python train.py --n_layer=21 --d_model=256 --n_head=2 --d_mlp=1344 --vocab_size=8192 --activation="geglu" --norm_place="peri" --norm_eps=1e-05 --tie_embeddings=true --parallel_block=false --init_std_o=0.00777 --init_std_up=0.0504 --beta1=0.95 --lr_head=0.0105 --batch_tokens=65536
MLP neurons of a small language model. Each row is named by its layer, matrix (gate and up: input weights; down: output weights) and neuron, and shows model dimensions 48-175. Each number is 500 + 25 x the weight over its row's rms, rounded and kept within 0 to 999. Numbers have three digits each. A neuron's up and down rows have the sign that makes its largest values positive.
After each neuron's rows, "fires after" lists the tokens most often just before its 100 highest values on Wikipedia text that the model never trained on.

L10.gate846:509522486507510502527483513513534525489478493511478479468498493530567512486524468520510551510523493480504483537483514512499530496519482506507514527479467470521486518540525472503493539510510483525475468484484463479480455502491505538480510515516519450507463515527487512510444469509522522474466489507518454472478476506533464457545515477536539446542527467511477552526517527492483499515530
L10.up846:527467523493504502504511475480487491450494476467509517509467520487538487541473479524543476488491508448487498561497495481503521481536555461458528498498526533510484536498503496450494503528471500476545502542487512503518493494467466497489509456501499518495513528533525516485537502521498496477496475505513521485487510469506491465503486490455507497482469502448531468521469508514501477521550
L10.down846:486483504558477516518484569543522529505521540504508465479561519513443492481565472478518515516502522499509502484484499492503507497530477479540528514454483482499570466506506509551491480491480500523484449481515494478486522500476500507506479480516471485513483502491507512516459496508476500505491492504544478488479503513504490512504495479492509522496508462534505463427492462497505462501516
fires after: " ", "0", "5", "3", "1", "4"

L7.gate769:520528516473484534500504482541455479513499520491494531491536497500508466499548492524532509456509520533488489476496497495527497515505507458482474488508464499470528511528491507495473482509495447497506478505501529501525510482490516502524532513574524460465497485523522486495514498534523512487510516483489502459455496529500479543524493513517530486501455500511517496513495518493466542537528
L7.up769:460549496478523542511498511470540526496526480506486512489524511514464499515515490463505512478480462468469500476490499494489481482463478508429559466543515541500484498477503487537470491514533492465472490549454439499469492534520484481441538512443500489484502487476464468548505499524518526535475512492506536511507524516507550488520463520505486464515491484525464438484505502487520495496462
L7.down769:525470497533504483528530509472482500494580510500487523533468487477505513485523521517527506500522479437500515519476495522511516504510516491511499522482495516525476503534534477456524456503489515534518497471542555484505522460482562566492486511463492492528528493474514520501489499562497524455495556498496488492509516541497500470479518547537495465504491468517521550546506469529479490490517
fires after: " ", "1", " Co"

L7.gate494:480473537534518510491495514498550511535465455520499533525458487455496478512450481506512507531518508542481509531499497517513544478493488494481491495502546500494533488496503500522511523513472505483494499485498498454464479491525475537521486498525510460501536495505535534459520514488502462516492520473510536491498526492533511479473526486539525492471536548452515537504536519531534494523514
L7.up494:454535489517477464451488475531485512511471470493518488462536532480518494499510454522509557476544507526510511493497485496487471487495430499543503461479465519497497504495507492477515523501512545553496495543446512516548505471466480495509489496554476478518511506489473523492456495515521506473513505478504482532488499485528486533501483509544535489543532490474461499488507465471519456524498
L7.down494:506519510507509516531484478501445483469541496514467488515510538467521531494501465556493514488473481507490504458536480529538531528492483519471523525479512508549483499502533484462535471537500494525467500498505472487476474504435435481509561540482497505516469511495505477573521499513455516478524528492498535493485519513515508473509506530475565527534522538492514502491509524502500565515521
fires after: ",", " |", "-", " and", ";", " by"

L3.gate1162:498469494493462498463486488461501560500492497480481477483476503528489537552460509481536466505448497512522509475492515531478509499530469520481477504478503515459539480562476521532520490460520456477522483491490481490500510438543541509518505528560479482503558504465487538514522504509526514488483490520443476513460504534454529542496519438500536472492526479493521547507557549486451494517541
L3.up1162:491482549494523497521511495507499496515471515507482500502506519515471466507513514530490484483549473529453537470472479459508477526466491467449539457521470514525486487503471514493525486477514457522495495478491493492513486524486532488543518466491493509497510537494517443529458497494529518511533518509528560482534487513494469529483496476483493466442486511465542552481471492482527498513483
L3.down1162:501510483509514530459494514499507507501518509499456470536481493532514590486470495460491497526486505452521506470526537487459542490528477473506491544477536482511522488502470472516496522450502512500499507483507488512545525478520493549492510486483444476483465516497500488491528528520494467484464507526471464504462491474464546509463476505535482468530474481528473523488492525494475507498515
fires after: " |", "3", "4", "2", "1"

L5.gate179:508501495497509506507505537480557538500450511498492514479495534484529511544488517461501504494453479514526512465502513499468528464527520464491449492518492471499562477508550463507482539504519536503481461513502534519486504538496502491471523475474519490460478525537491498512474505479521453480512435470523491511517459482548469494472505507455480484456444518505508518467500500504506500498506
L5.up179:501519481526528459463488482472474486501519466522489477492469508550476515488506506545470517474533494521486496510465476500502468475478520522493503470478516549473528463524478515539482432461506482461483496487489542463528480487478479453493496533523495524523519477466509531512465497501430488454517511503489525510483498541510486475552497457476493521510525511510490495494478533493494465487468
L5.down179:529503532503506497494462490493511518513477517507506519497480500498472491517449510479487451512531529496550476489490495487491518486479522499520555492487515458537529442464493516542473552489519549496470496482488490526506495508517469530506482472519499470527469517499494556508517506491522494519540473517512433494473480486506508488506501489510502489475506499515483519486520521515515497520467
fires after: "7", "4", "5", "2", "3", "0"

L7.gate382:483462497512492491509502514497502506500477447470472505536525465481494508535496493495525437484522445493482511475480522459445541469542506479501508497527562466470524502492530500523509485472493476495512506482484487486478500496501482520484515476517522514510512535465493479517499521482474457532472475546485479458501469447513494474522527462519516479508472483507511495521513494457521546465498
L7.up382:500503500555516544489472515544522505472473459539516510510536478503497499482528467518537489500497515491508552495466497476477513485477485500505495523546503505455495487480517513515464523539537464481501472556518484528540489486495459490487482512494532499547462471563515497505519527533527489502517526473488479468489555496486518463489476474466458480510472512487482453485463527479522487503524
L7.down382:514527507486458534504507506547528501537500508459506484497507541528529537485559504578462485495468486514473506512489479507515502504505487488599508477494490509480514493520488515519458487491490530486603501498470520566476487548511521478485521522473523521512483505499496491462468486495517511501508512490479499524507482509496504501494493482474505534530476503494506506516499506537525496491515
fires after: "4", "8", "1", ".", "3", "6"

L7.gate904:489555475493510485534482506530547508493538519451462511521502481467526515497522519531538470532529501512469521476536507535540483487469493502501488462474481461502519480510505480516509535499548515473522498465474509487534515453544459484457479487528487471454483508524497524517519452547527455499499492561501498487509510496505468519480534524513498502529529499520517456506496499478493498499528
L7.up904:513532507492520547505529509503553529473484485507520494575499476471497517523498493513491499463480475516494539464512460510508528481489488501518507519536472510545520500499500457505550492523464549489487474475512442491514496499498490485489496475500494499460526501496481474524476553486503492480536460510509506552488503518518505500504478500447561487513492493545489473499519534503473493503519
L7.down904:493507538460534498491479515487529516529508546508459518507493530477486468505500530535558485547506494474468508509504531566512497487525531471558524523492534513498506503485481544504487499510515467519497523489498526455479484447528478519492499492464531468506500496458495497492512494475513470488503503526480493473476489490491471521475517511510442489482487554514502535453471505509538470499487
fires after: " ", "1"

L7.gate467:515477491494508463478469512515513526443501502479494498525490539506465554562502541500531472485491468520500503487497539496487532530500528463486487480547490518458523476480571524509486463498500482455457515488475523514485488487487501484500523503529496490471513501485476467530482529493515451486539463439469466522473478513457452522505481488502503482527483487494532509507507506515495478507476
L7.up467:569494526492482512512493538500505456454468480461512481535492488521512572493525519521498521485483500507489466525497501519507505493549504499504520468545545473485547509540530487513479479494466526501516517525505474511491482482486457508503497495485514474482505479540521489512507505494474478498490560478505480530535532441522506506520466432520502456540453530468487491478504502489488499533475
L7.down467:479483515493517488449500524457478540508512497517496548518526490472472436563472442466516534555491468508513528480498489503535505451476492500475519545474487476507537501507506522472520463487504475475485508479493538482489491463526533486475495492448521461480508508471510521496503488505470439526455520561494499455497498511523488478485471493501492525542468494460509515534515509473528460535499
fires after: "7", "6", "0", "3", "2", "5"

L7.gate380:504517525507477511536454477486490502486540444498493521543492533467525469523517496547499516439453466503475470470488485464515548519517463538484491465484490519505505522559523471522478520556522520482480481481480487532471471495467504528496495538484524471493501489512527494490495511548550505490501527532516476505526486529487487496501507482455514497537512515511520506509480509533521519473511
L7.up380:519484482523500483563563491539528498527482504453515512487556512471512512463511473515528508453496486540508527474491514527509485479499471498495492497532462485519494512508455493486476544492555468509475469495488487503492484535456463440504531498563483501489482502512524494561495461482474495484512524496542480524496473471500473550530494521503514504522525479489503505508512461499523504524514
L7.down380:513487489457519501525491456543537492467502485529491495482500455471484498482488510523494451530472448565499517499474511523502516488500522498464546516546479456531549521492468512471502483493514482514496506495500521497488518506493509501494517506492487462507534526505492510526456540530527473521477494478465520506499533412456517463514533467487489507501505522493493521508515478494486507519454
fires after: " ", "s"

L3.gate262:463511544528489504532506513529470459507496509487495520450527506496531493459526501538476464507543504514530501476505465467451457510527523529482496526474489513454513499529461462474506508493493476507475461515498504527495495523493511478547449493546499453463484515503505491491446496487481500531471520460458521509518479518509475511505490482484488494524509458493470528462503467515506465520478
L3.up262:483517496498508522510510513476519516510531455553475526512497532521506506500531505483555473436475533521506546510531464486484479496487529510476475500512540536465525457461512477493507465476472521499452502516523506473462459513529467478486492497501490461485535484489506494490516490448486472493486506525528470482487494450469535535559498494521483479473471498518536522512453492493520466526491
L3.down262:479498543534513509509475478515464489522489562424494493528540450511489525498504496490447474555512465502482500503474514511480498506515494482504521514481528493490477550525466523468481545517506498498538527455469510504512542483470506518545494483508491497499489508452494501487496526528528496472505493450474490530507554535526472473463513488468488513492512470501492517472500492496510505466490
fires after: "2", "0", "1", " which", "9"

L7.gate1261:490489533475457510510516525505561486533519506492511492513458502541501524484497530518516521491484488484504510466510539505465509531526525497504462505535484477452501535503507478520486514570526475505458482528467489491512492534494493523498525449524487476456497525500505519524519459532483527519484480493479483485461496474472537520560487517530530515436533510490454527518516534523553532473541
L7.up1261:543462519516492471527522522514515522487516476504515495492495477522479521526464477506506491540514516518542471517499500551501501512497558469461499500509523526490534498512486499494457550503537459445522489474539498444500524504470506492520553457464498532519545518522488477505508436519509491492472528518521510512512481508495494517467496528471509535527485503503505460469509510502472473468467
L7.down1261:487496506516500528460519527544489495537508457493564516524456498495486525487512528537490496477514475475492500456496536484507476483519482519544481498489496518500493567509463478500483529500498531533508538497504491497452516538559475531495467508516476499482514503489502531478487524512500521539468517447511485499508468469518512482544493513466527487479514499499513482524492557488493535503474
fires after: " ", " S"

L3.gate991:492527483433468560536506483503520498524492502497489485493498464506467544494496519540479512502462517525514515457509484497508502490539524498462530505513525504524516473497461512489468481523462518498517463481527497524444474474532490462529516510532502498532497490492476513459475481456497505526538522524487504550500441489471507516567487499452478513538468501471491487503505539534533474505470
L3.up991:476551460472464521455472497495526472443500502534521533537473511506464523506485464504482553475520518441465488504491512526465533497533497509492497501488492488506504511513463492490512459532512514518533465541540507476474445465516468493528505513520535518497506502497453493473506501517503542532494456488498474515504523479492529507465482474497531523524511476505524458485508522458505485565500
L3.down991:510502517521522533537529496492516506503496545487505481484518507516523476462492533520508496512469434573528516489540487469532479516504524514533486475497468496483495467496497519482493520480493540498469490468477522488484544486498508473465456489475467482535517485468515486494489456478533489459498482517540548475503504501515492487532535497469489483498508527486486510531482513497491466420521
fires after: "7", "4", "2", "5", "8", "6"

L5.gate386:478503518518519523497515506514532473556504504544518541504503536516483475493475510491514494532469493505525451509504502494492536514479511527496466492567505546482522566512565496489501526539476483496504496483515473517527441491497566521495512483455524515511537488461490466527499543516497527465486516486494488494474503501515505493473475508527488496444528499508526448481486516544515494504500
L5.up386:525519495510523488464528526543490466515521492519472502544490509539507503523515466504472490490481509496485480512545483495552522480477495545499507481482466475551484499475505478500544515499505511541516456500503511525520518495506535503520495472499477515472510524500457493505478545489502476472528469485532502489471490508465481474492559473510515500525471483514501508494516488492513451449557
L5.down386:513471498491490475515518518486457515472509495497472527507488503449512531517544498485539481541468486510499477533504512538500512468535446532484505466513491505482485535449524496506477523530531452510540537451437457476511476545526545494448485542492533500523500475494528544451513478527507494521520491473503506483506505484560505501514499488480469474484541496494513509476513476485473495545445
fires after: ")", "\n", "-", "/", "1"

L7.gate1062:526492495498515489491484549517522491501506433491476529543518504509523510481493514485505479480528505492537521504499513531468533470472504515501510458497490515505496510484546469451476500472503481477530508505503467498494512484502453509554477475519514489505491517539537469514493503508525516554487518519479495479492526487480513505458469493546500460519487502498509469512513460503472483499477
L7.up1062:464553502497474531466509474451509509469539510475500518500523508477498469466474541468488524520473518510501476478513486493560446504464541448545490498546474489520486490486506517544462528480513478460481446477492493443501521506546529517503523528463493503469482496479465440470488553547505490482517461534532542508489515526493482459490501529506495521482500498500496496508502490484510509490510
L7.down1062:465476566553502526499497472514505497524499514493473552468543529477520476473507460481522528486519471543498498503505523484475484496461496527487514548531459516500501506478450467548495479475527517484463502531479477488513483454501527480478478503479472487500520544486503512496511481479495462485495488523498514523479488508545478479522535475498472470465499494512526495539549481501473464488464
fires after: "2", "4", "7", "3", "5", "1"

L17.gate416:452511461481511469532517510507489513507535517465493535525534472498491490535479497472484523512509460469469487490521523497463509485476545436492510502536498492541508491485515505494470490506485497483455458401513518527559537482525437533489522517502481468553496518472516470487499495519525497520496509504489488496481493535455498489528522498467519516516461463503486506540518527486467514458484
L17.up416:480481471525496497485463508537454476506503448500494477477471539499479535509482497452511508489515525511488527466519528521465493467499500504504484514469491546502541550513483455562505505478474504458557505484514528499469503482491493498499506504473534524502466478514487508457526484520476463479488471498504485477498475482498515480503513512477487522510507485514568476522527511511497487456463
L17.down416:516484504512507513462489517466496493455534504517557478500490490518499555505521495505496512497505532517504484511468473526533522494468497508496488511492441512501478485486491529491525493545498552504513506479516494488531509464540529451458520492502524504479536505480461503443545510496531495453473497495463527513538494517511486454451531501436517516442527488495521483468486486470511535514531
fires after: " in", " of", " In", "In"

L5.gate1101:484460501474474468500456554468507520505517451573504518518506483510492525522453515498521547480478481503520496486495509518506536523505505521493480480473480506502495487496549488483484508491502482520465519455466526498467449481524554488547471481501494464478532505499462525481469488511503485515507518514499507537468496485480528498509525477475501529500440470464512538481487463501544459507495
L5.up1101:509483481465496505532466525528489457506489488492456521526483472426512482500507476474479526523494499478455538489524506481475475528507506514532506469519482524516514494507512518488478477506503473516504542476470465503499486493502463499477530505492513491503474540474494516472472488501519472537500493479517544504529471474518512501488460496536472478487480526530468519492497458508532479498509
L5.down1101:449526555516504519479522535527536509528511476433502503539516504509498526498524525482468441543499510487497506476463517488512467484503503444495518534504486481500491513510490479534481519438493518500490513497515460504558512497496460550453490511507494489473483450504519515490512517479503481473465510498502479502482479509487535495499497520526489471530444468487520452516499482476515545494499
fires after: ",", " |", ";", " ", "2", "3"

L7.gate1018:533503543511514477488453500520479483530498480514467517546480529479507474502521485520508522517542500503504483519561500537500526439497490468525516471521495519495520490509508501512529514460513527486508521492484488466503481527504519490523511521494480476507467484449502500485509455458505507483468495499489510497519516503502481557467447504518526547510482477508508507488532471545530473483495
L7.up1018:494528475524489512438512470519546528526536496489543549502513506540482497546515486511477469512536483506503555488492483516521536493504470522516455499501493492558486493517543447468499525503511500489531478500469499426520509483510535541493491455509518510505522497472481480492470530510497490475501441467525479533478525527511462467531504500477483461520526479485484488535513480505503497536549
L7.down1018:458491535482489504479487523499497497516497530468477481499479486475455508495487449487494538513541498527472536494569484519482509490530497503546500451530525539483494544495526492526560483501472455486507534465512482487520442489486521480540494512474491491508477537490526487511520457476484434519475521486489496474506523497539508507514498490545502510548521522521529482530494473511503461492455
fires after: "-", "1", "2"

L7.gate605:485525511467484488485517529500546471476486473488502556482505494473497475509443525463448453451485485492481495518489521494474521506461541548526485472524538515499539487527543464489507527498525487491481474541488500495503476491510512510455511522469504463456463500534511497519480520528495497497526458504487498503491521456519495469517500467530495537482446493481536542531533524486527483512513
L7.up605:464515515509505500471494535535520445511525504496529486511513493541519535520495503496479502444469506494511534478467502454495529550461530536509545448455478517538530488474508520503509485482527505502487479520503516505496535529447475490460502529528519558506473453514521455513494488524444498461492489485470500506521500455525481496505463489545449520508475486534507490511483507543482464460509
L7.down605:516494482507494497508495518488512483517509516494436520574499484511524453546530542518461507523474507478527519470560489539542486466537470554512488468473540495539473512519525540492482489500488494485549527473480532525470519479525503495529509495543514482492495473503503511510513504507536502531556531517524500505470503511462498544506484505497460493534495480472479497530441512499479548499553
fires after: "3", "6", "2", "4"

L10.gate612:490491518495500459489503496499505487466488484515490519491541510496495464558468494494492473482506512526514507459515487468502544504495498507511528539480543495492522516528481481483504502496507490503462442491534510500545508490509459530519527472495512559539488516490527491500477459482509486529509452474465495513538509484481501483526482505489532509506464472492494474507483505527532473491489
L10.up612:526518481507496469486509482520506504454555498522462473508516511476500466507513483492509481523465524490531516499463489532486490484528485538482505493458496530509460514528514546481467532523487540511481488507523524535448488503538518497505500513494512498493461496512521509479515493477530560511521504530532485506547519548465513463482479535476534541495533481456532479500529479473504537517445
L10.down612:529510492497508463464452503492509506492512436512503495491450463482536521475522479471548511523503529484528528558496535507485492501511482502467489498512521502489481486511508483497523508509485486520493502508497472480514525508472508538462459505521520483509503517505508551549480469506501479517507522485470533475481528463484504510499517524533503476495449455498511490468501493502492468513514
fires after: " ", " in", " An", " of"

L7.gate1134:498488539496514551498487563542509505474498512496498535495498466520466522533534488505503455531498452538479516481540505491478505492482527510496529486488499510467500544540465511526479474512523478473495468465509467501487510511495494496523562531531523437474513511489509484529501517518498512504542472479519470492459507506538465505522494484519492533542512532459550499554495499511473530472545
L7.up1134:486496504530552565467531516468512473470499451465508530508501491486520507462518495500513470482471478494481519464456495491482474520480514522487521475514473498448495478480481519522437478537561527511510439517446489487448490499540492503478543499467487476489536507547475534488538537519512480506520523462470453525518549519545515535506507533491485544507551491502497498482499566495516468506488
L7.down1134:542488476486503488486471474489508465491494522533508499479509528518492473497502500542507486503499491487479491514481487473527510513496467477537512509485503535502471463507492506519510506485537542508518466453504520538477494528498449500462508483440487496518527464545517517460486517464495505477485520468434512456503469505492525509528508492497525499526491546489435489472499504478499519549473
fires after: " ", "1", "3", "2", "AT", "box"

L7.gate130:524496507486444509477464497466540498471492488513540500507485507515504504566529510530524519467498460508450479477510496476463462506512517502480480471499507463485511452522535492485463526487485468496488491519539470470518488516456496484507506521522477472458512504442499434473451520483544486494493495510480506433469524529483429525502477516524525523543498492495504499528475534509495553505457
L7.up130:490479545521486487456504507500520534480489509456509495503507485502513468539461526482521452476459518520475526480539517459544475506529434490459498488545487544531524530523477511507480533511480506493478477492517498491491505472518486510482492527523500525478494491492495476488519490497539517508508525525541519575489504501500508513510508535503491490541506518483512502467525440475484503495492
L7.down130:528484507453464503552513513496485503448492574457518506505505465511517487530452469519508473515468523463485552498525498518535513485495469512498502516505513518514501525490471525499516516529496482515545514477535498498458481485492509499529509483533471515507466528526496495467475507494497489498509572478459510518488471458479526541517507492523501507485516505481487513502513458501470516509489
fires after: " ", " (", "1", "2", " and"

L5.gate919:429476492482515516531485498549516521512478514498449513484467521512495528495477498467538518433497507528486510503495465489529443505511505494519489477518482498512490505549493480501500506535485503486543515490532450434499483524507538526514488538536493493481487516433530528500453513457527439529480473470495476466436507495475495510505506511538477527476508539508513558557513512484530473480448
L5.up919:541520486472513457488548520539469492498569486463498492491527514517477482511466486539487529478484473553486467462478519544509519499526500547522505494483506531474534523540503503534522500460469509489499452557523509485442482509450536503525480487523497498498490488485511471485518476507484490483514499478494512458472527495504524493506508471528494461501517508486482503518510582511453464481507
L5.down919:553509491528490489527522508474498446477507513461547480492461500475491455481503521484487483550486505518529488509466548527478491526535471533556505499473500500486506472461420462506523504478515481488491476554510493524480509514525464506501505509469526507472476436530489506502536497533485512492518504523508498484535492466485529504542495497504489452469479501454463490491518599512543546476478
fires after: "2", "1", "8", "7", "5", "-"

L3.gate1248:504517559504489503527487495480532517526487470521526492502495523501526491522517472522533527479501442490488483463493536530522457519504507520469529496485510466471514517511488528528465515524503483500462504479477465538487538520517502507494479504508492462498477537508483506484495487455505461485490540501494462478466542496457480487495566517520528513505480556506509525496498476494473515485543
L3.up1248:534498502504484508487499473515497473556491539498508507495492490491486517537498512523473490482477472485530509453457488555510436546516484486456489489534467526483504474531466467470506507516494529526472539535466441482486542527479496473501511540534517500463500522519484505494473499482488478476540495500505527507507524481490519504540501439488504476543505532528532462510487491463479497478523
L3.down1248:510488488476530521492504495500480453499505499469532496498514497496466474478504512491496513482481543508513478515503482502506507493467528471521510477498470562515504472507502414461521500514452511520501532526471530470474494516456449505512510503515529523476495454481460465505483501530475492493520527477512580485503521500561541494507515493502505518503525513507474506496495459499505491488509
fires after: " ", ".", "0", "las"

L7.gate464:509514484488498508553502447548485453450514484464458556498505502488510488514481481458497498499523466495511515475567508466523456496532536470480497483560516471508508513493490494491503557548525538493481507489480464515506542487531524531514506464546488467488455488471518487543507506520505476519521496527516496491455478494483479526517471498527500493469505533482479536510478477527496492510494
L7.up464:478527479477520494490514497530517492493471472454479512511514521467527493534516515514500493462505453535462515503509527492479506503529529524491526457533530507520528509492510519475487480479518494531470505508516504518500469433514525546533502499477503440486510484499515462480498511485471464504521520482524490528510519468535567434478506502498481522508499540501530470509521508479502467460489
L7.down464:490473489514459548488502484523440543454485510510483470490518512505502524541511519477516509515514504559481518518524505542508497554483506474481495501491496466520461503496488508472519504504505506528453488542473503493473485484467522459493486473520516503488484514479507527509533491547479525500510515489489539465490495504519468512503516485507520514458521513506459522511494503491453432481502
fires after: " |", "0", " Lar", "%"

L3.gate1304:527479483491488453510549490475518521574499463511471493533443517495489518545541551470532478522507465501484491511507489529492524480504477495539523536486493528492491501509567503515519503474509486491532482508500535489488454473460478532525498493496516463522503486462503549528458519503478468516515468455476487478487536525536515527489517535525567511504479450514481482471527509540524510510548
L3.up1304:443486509508501527487477507490501497518454497490520493540503491498478529524493503484513480549532473469517549514485488494482521531528498491531478514506508524513498521504520535541475514463507518507515514519538456485481545490503511517509499474534488466482512501477479511521552533500526479521483510484537492470510512469500506473537512542531526532526501424514467496466534554518532514474535
L3.down1304:536508535520491482493462494513478489453546515470515492476526462467481467516464481494475465465488482583485524556508502476526486501531503507489495448497516509489478473501478501510511537491481483502487508496542463464490451455476526468515524501507490563486526492485512444471487475509507509514512512490534470538441501491527524516520499463477461463483513505490525531489505505498500442535512
fires after: " ", "-", "–"

L3.gate446:509492532477472530489506458512515461523446505508491496477486515521492484519518556470496480480448510491540499497526473513519483488516488508505496499522528534501506472532494485491458501492531494504505508517502476500506543536513520519498489531507535489501500469482501523509505468523484536512514535487496533459489514507520494482575514475454475533525510502478454460512519538517521475470494
L3.up446:537536547484474489475464545493478528500518510479554495467529520523504552528461455527496527468504494508528472524540512528464475467545476548510493494483507491459512524531494528497492536499507510498511519527539527439467493514504466500496529511470552505471506533482494478507507460526471496489470502512511499540503505502494521476523508427524471488494481484484521518473545513459495460518524
L3.down446:502462490491502498488533444479517464478468529486487471497440487501484496503545595476516482480485480484516494474510491493528492513481496512501494511513541514535537483510485522514510495527538536512523517491525475506524543485533564503497483489501513487502499491480516513495490480499520531498496487481457528485494473506492488511535518530483479516543523496498492474502501508491547490509489
fires after: "2", "3", "7", "1", "0", "5"

L5.gate1236:458533505519523511544500511478511506536528482524476468504478478491510524492509497542518496463489537530445524503511528465523528475509529488497503480463498481517526523511476499489499477506476551506525485537455533557535525564470526466484505504542502525490511469491509518475462526562473507491539512478457493453489543475466510530549502482480475429493526563519496504529480493515504463525493
L5.up1236:472532501539475486491449519528486467545524500507517501537507478534536450508483429512460484538458464481477527483522525546494510505489533478505506485533533471479475473497521484524471466485495515502504481550495465547529498511496503521521499563517475509528504490458482526474466535524488516443529480481513521493516492535526549463516490484481532501508498517547509462483458547471488483478471
L5.down1236:510455535457530488522551525472489526464483513501487541505480502470525539495500522521529537464532494491504499481517458454450490490494471528485525507519476495501524528518477463510521518484512485491475534478512513485506471526473524487453500433505496455464519530541520484553502515479471479499468488523488494503497480508499471529480530501551513506510483492475479556479518465493487557557502
fires after: "3", "2", "4", "6", "5", "7"

L7.gate318:476496520523489519512510509552548486518526436497540527501458525508539497486508445526480462491484497465462517501538484512490538502534496513523497518500532463505514503508479516523501503492528484509520505512459493479530536494491486506509504462510523497467493520525490514478501514538494496489465534500506483494509553447513532494538509519520497514501476489531496454524484479508500531463522
L7.up318:520526557528488490466496532528530526496468506534494516473521512494481502463491487482485465565521535486487504507501500495490524504491487506480480476469496491441513506510510483472494506484525485493535501517510498494458481457472520511485540504510495495552514532447547449536535521480464512482491506480510492491500560507479492475490522542502471500523473505567458488534512562466466480468532
L7.down318:517502519502474518501485523545516488531508497458501490505505524522492504501528513548510473530499500517509490478492497488496485491472512488613544509521505474485508492498493502535421519511542511472576476501513543567467467535509483514493529505484530489485487469563472513497482509495503492526512522501478519499511498493500518505519501495496508510524476524476511476514483520516522520470505
fires after: " "

L7.gate1248:494484563525489512562515497482497481509524510472483502492472539514510503517489525485561512522518496500518493503494520526490489448504490509484488486519477477469464537499496505479483534514508478509499509456460522551561496545473513550502478487492485472488492470518500494518467540491473469524524463510489483455488501473466498503548493523497535451454488495499499469495507484479464492516477
L7.up1248:511503493563499519484511533525514482449542497473531498497491472521521560490461466492506510536461547527526454520485479546516474549484492487488481463458508462486505474469469539531484506530481531477479467506532492502513493508528450521534503479478464493525463484523481549526494512500487485486471519534553538526523491492498502530496511537482520477474493538513498485512470471503483481522472
L7.down1248:492499473487567530490485505492497515498492498464469467473501516503458519513491498574442477481502520476472535482492507517511458542497478533505524549463518510537541459492487478506492503551491473497496468505521490484497507508514538524478519532489554477522505483492506518495500527512486543494483516548501498551506451503520528487519462498491473543494494518463532487493494528543524517497535
fires after: " ", " No", "0", " Os", "pa", " O"

L7.gate642:531487464456480533498499522478520529528494487466452500507472533506516527516493544505535492488523530529490482496527517500520461490510517496493488480506480515445551495472531495533521521443561510495480477520485514496518538499536511500461504504522505486518463455527538482553522499498486464479536505522483487507487473526497445518510501453479509531483501507467539483483551469511505467485479
L7.up642:502516509526512495495475510546543513524481513471475510517453531538490468491509454572497515479443536503495504506476483507469508468506550493505555514551515555523512515500498474486512454477526473490476466518531523502476501520498475489500442514497556512483499472488487467512536516521472515507483518478529500518486533527538500531516488486455452498514480525533510519487520496504537470443482
L7.down642:481504500492481495483505494453475514459512487537470529513530467492513479520472497447512481525555476496489556518518558471481502519540481480486479503502494521520474537512460516488508500511485506532458507519486533522484515472505499501490494451487456437473517516509484533475520512455524505549492484499507475472500436486427540492489507486462513506521517476468524510552474471476518488557489
fires after: "0", "2", "1", "4", "5", " |"

L5.gate11:507461482520482493516480477552502493501534458509531504513456510486511537475480500485506516477491503547512535510522482476529499527531481460508469459514517489560521475510555464506527490499447492528471515486478520495470466529533519512532497524514496515502464506475502503487478487497544494514519469516497525520518493510498532536516467491480517499431515531523470548486477497533568500496482
L5.up11:500482489463507504506507543550495496470503514525526489523506489510526498495502484501513484497540459528527520478554525491484480551473539458475474497513516469468521535492502519543523520477525450491492464450532506522496458468492487482482511450475467501484495480502513455551505466512535465488478492470490477523516473520499519494533505463524505478502494516485552482505496523477511460528495
L5.down11:530466488510499520543522483489571515489505470485528480466515494454480471474486502499489508527490497513471492539495486497546471497520476494492499526513437484477524507499487459439479526516456483547538504518491481500490475471523508499482473496492516497491471489538486497454452512511537478478491470458497483501470495496525535516518527485441499489474490488475510524488526506506540525492504
fires after: " ", " |", "1", "-"

L5.gate98:548481539503513509513463515501513491488509527514475441453518474523513523480540500486485502449488496483472458484517494476508514484540477536454544525498524495506558520479497488511474484469457495493522471545454458509496519488465524488499512506506483480488524536506547494465476474502472505511472474490484485487486536497485494464505519463492481475531542529460489539525509496468492528505487
L5.up98:508517500483491514453476537501525486521482457528518523498512523462506469501504469509523475501550484492496491501507547477504550467505504515506523470484481484524486460497500522513464526519513464479538533525469478512469521539493482470514470458484555523540494487518503529487504473460529528483516465499532477538482473534506483489502488477455508527506436482508477517484487509502491520526503
L5.down98:508506521473503493507484534510505489483517522509488506471516521481509496553518513507484512487468486518490521472520436503529461486556484513494483464486555485505531484443465481473489495483513485489484498533476503517497526523526497453509476497501488484498529563510528515452454503503497535518513524482499455465483513477498475520482544460475504531503503484489528515499513484466524487513500
fires after: "8", "7", "6", "5", "3"